config.yaml
d_mlp: 2688
norm_eps: 1e-05
positions: "rope"
rope_fraction: 0.25
train_tokens: 315700000
MLP neurons of a small language model. Each row is named by its layer, matrix (down: output weights) and neuron, and shows model dimensions 32-127. Each number is 500 + 40 x the weight over its row's rms, rounded and kept within 0 to 999. Numbers have three digits each.
After each neuron's rows, "fires before" lists the tokens most often just after its 100 highest values on Wikipedia text that the model never trained on. A number after a token or word is its count.

L2.down2385:523476456516421450485457489464457548462491507461486519562527528437518513481506406430561517464493472489544472506521480559450460547503535539472535492515521497472504506461480518558532424546464471511466551453525508507455511496544525510505512466538420514488526587562498493431466520528524548516
fires before: "\n" 46, "The" 4

L2.down2602:439543533523452564579566532542445557517479500430568527496460376456516503519508492518549447481518525582539554561521516517473464550502533528551461485468522438491455527527473549561542551495591471466492432485544506479571541515530456429479506513482473497505355511508516477436457497519499479557
fires before: "-" 42, "\n" 24, " is" 5, "D" 4

L2.down2143:522476592526476451426545556486421446564498507530537518526535557451500506536435487545478565497477520497525578465465478532468487580562435500460500483501574478523531505493473572486514525532510477449497461590425464446500476452509474518527503468456475551451453522482592483529369567419442487492
fires before: " |" 31, "," 18, ")" 5

L2.down1642:478496569505440494476585508462507490454563518476469515528507520414482488510493556528514485466576482502528559478572413542486550577584434480496498535445514464466552560571535497445514429540435479490403493502473516471500569515494506534499507504531536499451519506536500463431505501482439495524
fires before: "," 50, "." 19

L2.down2036:506513538447483458471542482487488419456515466464523492527519499485516587551504469576533527572583434526521506534505384533489516538529559454514509468585575480511471486505495539570492499505501569508480481490519558466481438499511467416467512507489502491578444484506567476505467476465489478487
fires before: " |" 27, ";" 23, "'" 10, "." 4, "'," 4

L2.down659:551492536544490523513530480485489524508440459492558584461458564534444519461499512575460554510509518401482458489504517543483413482532582520473511462487532514456452497549442496481433530559476400490523517526446502493417463515503499457496499471486408498488467561443561560524524461545444551474
fires before: "\n" 21, ":" 9, " of" 8, "′" 7, " was" 5, " birth" 4

L2.down306:437551465545492586566418554515567516455459529547456581551490516581529503552533517536508527474537582487505530524595487479498419488481466502469497513512470435488512460511503544450557453508545506552487539507565480428531525443520509511505526525501490486530505464516437577439467478433439504508
fires before: " to" 27, "==" 16, " in" 7, " by" 5, " been" 5, "," 4

L2.down1632:514476524579444547526513529533500445568470496590454534512580466484483519518444497478503529536460523526544524526553424427466433479497455484423559535535527518592569480420520451448529482474526447505571526524576481548511497469497481528486488530488469559490481473508483457530557464453540506490
fires before: " |" 29, " to" 7, " not" 6, " was" 4, "K" 4, "." 4

L2.down1627:545481474535457497474523492466504542519471518491534559534482516553546487466489489487482474511500512497470442429511529485551457503513518493466536578507485511526525468566535530417567572505467515474459498528556500541427482480408491464481510439470412536486529563546528581513497461536432499486
fires before: "==" 43, " ==" 10, ":" 10, "\n" 6

L2.down1767:501532523495474485486496514495442436550447545486469564520537463505551441496510497468492465512528519507502520511529483468489493510569525481448539508486473536517424464471501524547564447517563514554570559560494527512531484445473528464474408464504521501532501468527496470489483425518467442455
fires before: "\n" 57

L2.down157:452477492512520489531499482493511459537523491508500486541498447483503542456551489478545533419506507539542463514482447472521535522461525486417496503496476527550524427522439405512479481515528570541534479573527450473493537488505526518508437519511518451438461489556458461481510493561551529375
fires before: "|" 22, " are" 13, " were" 12, " is" 8, " was" 5, "," 4

L2.down1066:476555514500518604528471474441489439542460474472500461534469469474477511566538570505447595482514462507484456473567488498581449480411529468516507456465504501509438469477499492495407436535480501449463506505443448522519467482544515470508520526480488519523478485556513504505462498493524523528
fires before: " by" 20, " to" 18, " in" 8, " for" 5, " the" 5

L2.down873:492488512481505486457528503419482411530444555442526473503462539541552432518559563549523494523471508516516554554532488590511551486463495597559509571518539434467488506440566480474550515526543497489452462480517471521448470489500499521465503543561522492452561582483501603513523471481464498551
fires before: "==" 17, ":" 12, "ong" 7, " also" 5, " ==" 5, "===" 4

L2.down2676:513519474535479518449557495539549487416557552498519537540513482513526506470505516531474464501545516505541539458605514470556488564533491472510488521468475489495471477504581521488593536541542516505487495448474539430469438504467461487474517471540552564544541411504510533493512463555529517494
fires before: "," 42, "." 5, ":" 5, ")." 4, ")" 4, "–" 4

L2.down2353:496461568510482467481563495547436468526525535443544549557547449521502483483529556447543523547502506563517506536507485553486528536499533534471459454465522488492529506472537569529466521520510494451512438525473518453532509521553544551526442432525547479532485550499511482435523496516500463537
fires before: "-" 21, "N" 15, "W" 10, "^{" 6, ":" 5, "\n" 4

L2.down1933:537528469439505459578488435527479522534494483510532535508482490505481526550578462511491453460473471485489570462467521551489475458437521543505577424525485467443491582537452473567574477512428501512471527523531483530498573478552554503552552426433478473480479457520578487467489454463523452485
fires before: "." 15, "°" 14, "′" 12, ":" 8, " |" 7, "″" 5

L2.down1975:497506471483478499556498525448484527576471532450527521538497456473524418554544490451471513470433491552436533496546432490561541511421465562569584447469458516497413543494495525481464421529537476448490526414445431542514463444471525488524516461507535606478486491501489455477433487543488485520
fires before: " to" 35, " in" 10, " a" 7, " by" 5, " his" 5, " for" 4

L2.down58:469553459538443490583505505500447503556521450532571549524520455568536407458490565484565469480475509449494402481487464452541520532537453451466535525486487522520532526573561472438490453500435482505471551471518504484477509519578534473465476409562449507419503555527412507488500546505564481499
fires before: "." 26, "′" 18, "°" 9, " |" 5, "," 4

L2.down1748:479538501468508494509561526476506477427517486525500470437496493456514502444510580461532477600550470553481489458579538507530498537527491512485510511426491474499516466490473472525626473477451500473474473467462478561562584513541475516419496397466475516523512437496528551497442500515478472462
fires before: " |" 32, "," 17, "–" 11, "." 4

L2.down1245:495560493588467568531554483513505577452458503491467484466449540523487552532530540449525581414513523541488519511524527469490497543452549514485437444453535469507483534573585483500438548520516491483472486507513526488474508562535439515519443503570516510486537439551461444427489493523480530467
fires before: "," 31, "." 19, " and" 5, " to" 4, " of" 4

L2.down1299:497426462419477594467492495497517502465518544559487535561576435510437576540465548444532474475581488475519549494529480511501503534503551494475460442473474482463491495486503412492568409477544478467506478431523542565496539559527490480514539465556539506523491484511568437515499515537472518491
fires before: " |" 57, ":" 7, "-" 6

L2.down850:412516437469488491397571497532489516544513528506503513510510537546495499458541517485493517539510517473467548463512495570497444491467437521577560534493568554476546537524553519492542518443534516516428517530444520504490551549498514556448449445494425521448583528553485581534477486513516496506
fires before: "==" 43, " |" 9, " ==" 8, " also" 5, " of" 4, " and" 4

L2.down2269:446483498474490484472521529544487501469524521526528476408503489496514500521490515548532516549482505496533480501527469505468474521538543552456516529538518497528493475461530505502560462481497530520533533515476451490537514530505566485385580466462471471484516420530569543516475441532484475552
fires before: " |" 24, "'" 19, "'," 10, "–" 8

L2.down2377:456569433440527462538543486409519478521516526576475552547479532474500497573469495530544556443520486493433548482517522475490503450518479446565503515445480536505457587472457548514473455523472439528459535526540495488488459464503521573546508511548580457520446503499492563531537444496498470513
fires before: "0" 37, "1" 28, "2" 8, " to" 7

L2.down138:521563500486448450478534549534438454489482553527477564521492467482481531523438462482487475519532494524521578456484554446507548443583515571519474539528495515474527467607506466537556497506519482572491474532484475497502531472496538480472474508510487457505502482464433455412491437475506505565
fires before: "\n" 81, "-" 7

L2.down2670:420524508481454519542530469475500492516541516457468473461523499498411498527451576549500478471521499535537531501547515467464539561503459506514479527462534490471524498522542516429528537454532521520488484484517533581556527464434503467463471491479541463484504413506513505526487476423466414539
fires before: " |" 42, "." 8, "==" 7, ":" 7, " of" 5

L2.down339:434499546578430506481492423506498552574558522454447583445449472516491519500499533451461592499435495487496524471480430455456522455455512471507527490472550480539546440481540537525527520481491500503561532480583452517466488453457561443444456521517482461484465452538526492562579570529493494525
fires before: "\n" 45, " -" 8, "amp" 4

L2.down153:540493452556496468463505516522525446552426515492494486480560556522522491500541502511567558547511438496472496469541541485521516519490420564564547512501519535464433477485444465574458458481458507456511552490523497471549561553542473568483520425501453520475530447564474491567478547501489474550
fires before: ":" 29, " |" 26, "." 4, "\n" 4

L2.down288:462497506434456514516520473524493425507458439503521472545561496578542536546528478437542521480454494476475511458543539511588494503440476487573513449468513473430551469524564571486523441540533502492491448556567393506503500489472480523448513531533462505455545560551439451509466395575521503521
fires before: "\n" 34, " of" 14, ":" 8, "==" 6, "yn" 4

L2.down2660:519500554566484483492553481517455499449517476413516504614492466434487526581542503425500529536519408622504531482552533573452550521506507486488470518519484507497453546519451464518535474506525519473487500549435463573469522427547481541423501516482449516478420493519450467497504521504499489567
fires before: " |" 26, "," 25, "\n" 5, "–" 4

L2.down335:497480492546520532502487488525451442418542560492539517510562479457547499520529540536486513465572501512479465528509467479529573480537572465500489520503517573513457487453504524557507432479508538440450518523565547517501464489483523507507455506466517543491520485470428489460498435583529508577
fires before: "\n" 54, "-" 28, " born" 5

L2.down869:436494471553480447476558510569479533488512471493434524464551529491548438514485465440464517440450558569564538501519547489505504477555472530485482533514488471440507544549512473449546513486526500490456535511494577455529515490530533478466502477524550513510515504555492541463483451539446559504
fires before: "," 19, "–" 13, " |" 8, " (" 6, "s" 6, ":" 6

L2.down269:461410503398509476572482508544469442499513512467452501445484518479496485472538529553526535464507510501532500430577513573487547474480452556485510467452449450503496519456418511519499466434515474514517517488465529557517516518484484491453546495564519502455530491486527562556525475473496441489
fires before: ":" 59, "\n" 5

L2.down278:511523506576452468465517587542498401447538488467449544543520466450509574481495523544510457536473533451568483502515513437501485567523446438491473467475437478447496426497601495524515498450456520542459529454567472451475535472550536473448480459503459485509505546495474529498475544608503411533
fires before: ")" 24, " (" 21, "." 11, "^{" 6, "2" 6

L2.down501:493479468510522541495545424464495461557501468483490478544540553455478523540516440533499462529525444523474537466422521444539516460455501543489550499473586434504485423507501493501503501484451540439468525473380472517498499554486461505464436582480438487532549482520474477537477474547521526447
fires before: "\n" 42, "." 8, " is" 7, " was" 4, " to" 4

L2.down761:509517520486560541462515558488517562469496559509514501479499408487422514494489446563402478473504449505522518523490510464467488444588480500524446510446485442521506480465513546570498572430480541522459552504519517489452532495488522498510547444486521445501480495466541510471585449469452468448
fires before: " |" 27, "==" 15, " (" 8

L2.down1213:576487436481542558552502470499539551583532474491527526424480484509451427456515522448497468498456558503559563444588549458461487534516457537541559490537436539501404511461491525548521486482529427479431554483484533467500562445543546498450406493454488500551500481589457498517487547545569452483
fires before: " York" 42, " Jersey" 5, " Mexico" 5

L2.down1989:531503531456520492511478528526520528574468544491516537542522506466449454591466535527556566429560449463557562459533473538519599486542539454545530524564466522503476501527452466575447529540452486455487508477540497501497526533464535564521479508477485497569500519450519467557531511508483467426
fires before: "\n" 59, " York" 4

L2.down2098:520515475521519468479551512460521502496554480484504447431534498425558527464522447463476525428509552449534486559498438477501494520541490473538460483497534413546515525455550532512524485528448461476475493467550563544487511512515514445458525473540496436531500527457470468550465595528499510494
fires before: "\n" 38, "00" 8, " 978" 7, " 0" 5, "30" 5, " 1" 4

L2.down50:556546486542422466455499524548494529432539579566578529506513395515505487571477534496385507461497590521499521522462464472511566491562499543510563548547462462503509497455517533461501477414498478478528480451513527498452500448489468457533535457476470438486550504538503548498503502487456572442
fires before: "==" 32, " ==" 16, ":" 6, "," 6, " |" 4

L2.down1890:562515514463450495447472496492492515470507484468505482539508493481480485482495402492550509586527510492497547505531481511530510496487467521515525551549536489443530531477506539487522473529513470466491577520522540484482489490499461458427456416512456474539516443624505545515485535488552523485
fires before: "\n" 33, "-" 25, " not" 16, " Species" 6, " Binomial" 4, " Authority" 4

L2.down1902:529486524508586415547447540542535442535495542509448518544471487543463500445503508490513552471448437454416577468507433523548442544469479481552493449481521492502487486554536507419458493529500462594456476545438486505474519545457479480529516471508513512435544468493487502614479581527459565525
fires before: " |" 33, ":" 12, "." 5, "\n" 5, " 1995" 4, " -" 4

L2.down479:453507465546508530424509491503528509445499568478521496525520559543492428505491545470523446540497533508509537423550468443516516518548497546483506501486518534452500424471470549473558441502485493539504516500494472529497514560478444541483453428468431507477541487550503524477541489481480483448
fires before: "," 18, "." 14, ")" 10, "s" 5, "it" 4, " |" 4

L2.down1173:511494518597481406440534516552450539501503540533488516528555388498535524563448449475575473569435540525547483525488421473490474556454523477494467510517518506481473477509510525474608453476509473536482458544516463482509482530539490483543467512495549458541436517457488440529509446511484432564
fires before: "-" 56, "\n" 14

L2.down920:530439596530513529508537562470536475484505526481440518597592492460469506543494451558463553537539480438479476556448551437534560525527457521490461501480493490488476517547544476516461457444495552468503537549538513556495538468460499539525444404503514475506549523505414472520503485482494469559
fires before: "\n" 24, " " 17, " Votes" 5, "," 4, " Candidate" 4

L2.down2542:473555507565515474516535510485540504484572549479507549497542441429537460473488576513484493462482499581498450507459508496496513520491507435474505498481474426505499486488505587502517508448495515475479475483521522494505513465540521443481433449519511474564464532520459536520468549505482503511
fires before: "-" 31, "\n" 14, "ys" 12, "=" 7, "E" 7

L2.down2267:429524498539490460463477527523472520519565533537492566493491535568466512512525528452519506469612477595475476549491514462507564510552460532448462580531607489461529455523537499510580508448532435492478494461460524464528561455535484501492490494488483504459520431506452423519540419458482511557
fires before: "\n" 62, "-" 16

L2.down2600:459585615480549528531541561448476567431498496549489481450478554496424521543514503567427473479549474553514573505565446493485556394545477499581452494433444558517524473554508524502477501511468527513543484428480565464489441464494473520452502475471544462440497458539503484470494482471520510490
fires before: " |" 47, " Centre" 4, " ==" 4, " 2" 4, "==" 4

L2.down446:508479494517504541495527477551503502588476530488538570512491463458491471520530531539508530502517463570494475506500446531476473582479481430487491510431476424556514501507501579547506470413564438486536432559509459524491465532512534448518440527503476457524428569523505478518484488520490514517
fires before: "-" 53, "\n" 40

L2.down498:521470440491446582471437482533561491548493491514475537479468512531507538472569513503490531516501482543538510441476493484458491448497531512499557562451412527456506521512424585476584459461530550540495496487549498502497497451537486495516516520504545567525442431562519478494547493505526477464
fires before: "." 22, "," 19, " |" 10, " (" 5, ")" 4

L2.down483:468489546462453494555490482502457503539563543485511485488524491500480510426535573484539491443633467503567478455501519527531519479489555507488456558532566509539528487565517506552521556457515487511448440482487447525494480534502439467479434479472507464505473513501503469485508501519587530543
fires before: "\n" 73, "-" 11, "2" 4, "\\" 4

L2.down338:479513515486483516494479549516475464509468534455526528543480441464453512484467476502497547501466490556519480481491495575582486457456535424522496510446511484509490492465484547553556482401470461494444446480479515478509473539484481449490400464492536488513534507476516578490587538529443478516
fires before: "," 22, "." 15, "-" 11, " in" 6, "–" 6

L2.down1542:462500524421556453504480577527514477455547558469433525464537552487554446481498402566543422511509480521463558509450477461513482525491493521515497473504552566469508549566489547420477484510487521480494486530539471507545524520493533567506565587444465402462522513462435457442556539495413489447
fires before: ":" 34, " were" 6, " are" 6, " is" 4, " and" 4, "s" 4

L2.down1792:433528465516533432472571566521468522536521459487529459491468453519494534494510505438514463467529576449513470526547430407542480478567577533511487481495463494534526550488564548462485462498555567522443447448536475518469528466539451417562529460547493539547499496547541491472523453549526498513
fires before: " |" 58, "–" 11

L2.down135:499510473412455546434458463468464527557504514504451528476509564513476414450467463514498420513539555512479458496570509465531553468488513522460522494486523471446521411517542506464598395493515443488459495486523466495485508454528563498484414470550505506527535491513456496466584563525565583493
fires before: "\n" 38, " and" 9, "ell" 5, " the" 4

L2.down707:522568524520537541512479453527491549420560472502532480485515565417505443584482508465456462432570583478458524525520488476470549491482460509493515486520592464449479400529570549501525527487481529447478488443491452499483491499543550493469487546477427475457507554534483534457472509471603518517
fires before: "\n" 58, " the" 5

L2.down929:425467471433475517518546488468462534543483511502507472522560506493495503537511457514529448519498470539443475414508548532497465468598478421491467581509505538486500545484497463544570514461502526448545538455484533530464503404423543556463525500462443522476540439494527509516491513433461465468
fires before: " is" 22, " was" 12, " has" 10, " are" 7

L2.down994:508430438465471505550502427465481460498542466513439564489498502533478545508495499552454483489479523427524486528463445450463489488465500503483561483497543459443436530547467529520548451491488496493505462504515461597466499567490533497507611519481471503418443508509537557556468507439453478482
fires before: ":" 54, "^{" 6, " zone" 5

L2.down132:528523517449517482533537596421544471511517605462467546503496482495552583495530492479545462525540545484413487467493500541528494521488514510566536465489498502519538489536462446535485407527569476524518444550534509529516526529515441458499470514496521526532516553561473485534496499522546513549
fires before: "," 31, "." 18, " |" 6, " –" 4, "\n" 4, ")" 4

L2.down326:484452482537459510506546564533515498469494542424515521506553495529526563526493570439440555504549479494437597397538532513528497506464536493544471516505475497525441448537451449516540447482553519489422537473457502493496537537517494454507452541487536465504491427507461506487561439557585467469
fires before: "," 63

L2.down2055:510439492545503512478507457487472508553477454571511559452547555485504550520493514566475537511562453553495555515546493545425507538519588518480448495503441490510482518572469496513539567508517502452582481536532480551533502533530561532500453491444430425453481517488519568480507536477554496425
fires before: "\n" 50, "|" 7

L2.down1417:483534494592461493509563503539462429508533446487528556477549481476466519488514545509496538526485475450570584436578494506500563558527536534529498451469484488509478427467484539562462501422491468490450528437522513458518594491566510423582489487433505465571489468494595415451535517460515531488
fires before: "\n" 80

L2.down1582:483461482428573452541517494440508466482552437495499470574488444556503501458451508484454488561407549502487529492501498427527504525548534521500489557580516452530466470478527489560443446472543556479518509544498534557577483534439451457495523532486448490469542450549547475493498553487435516516
fires before: " |" 29, " (" 11, ";" 6, " lost" 5, " /" 4

L2.down2131:467540487473468490511498449478497467512508574462579472556498500586524437490494486500439500538454516501518504505518530513529494530455500537544534554497509521484476512465569515495500465543469456491499547551467541516511458484523474519442465488466423492426499495553474562571510484466512494514
fires before: " |" 32, ":" 9, "==" 5, "+" 4, "." 4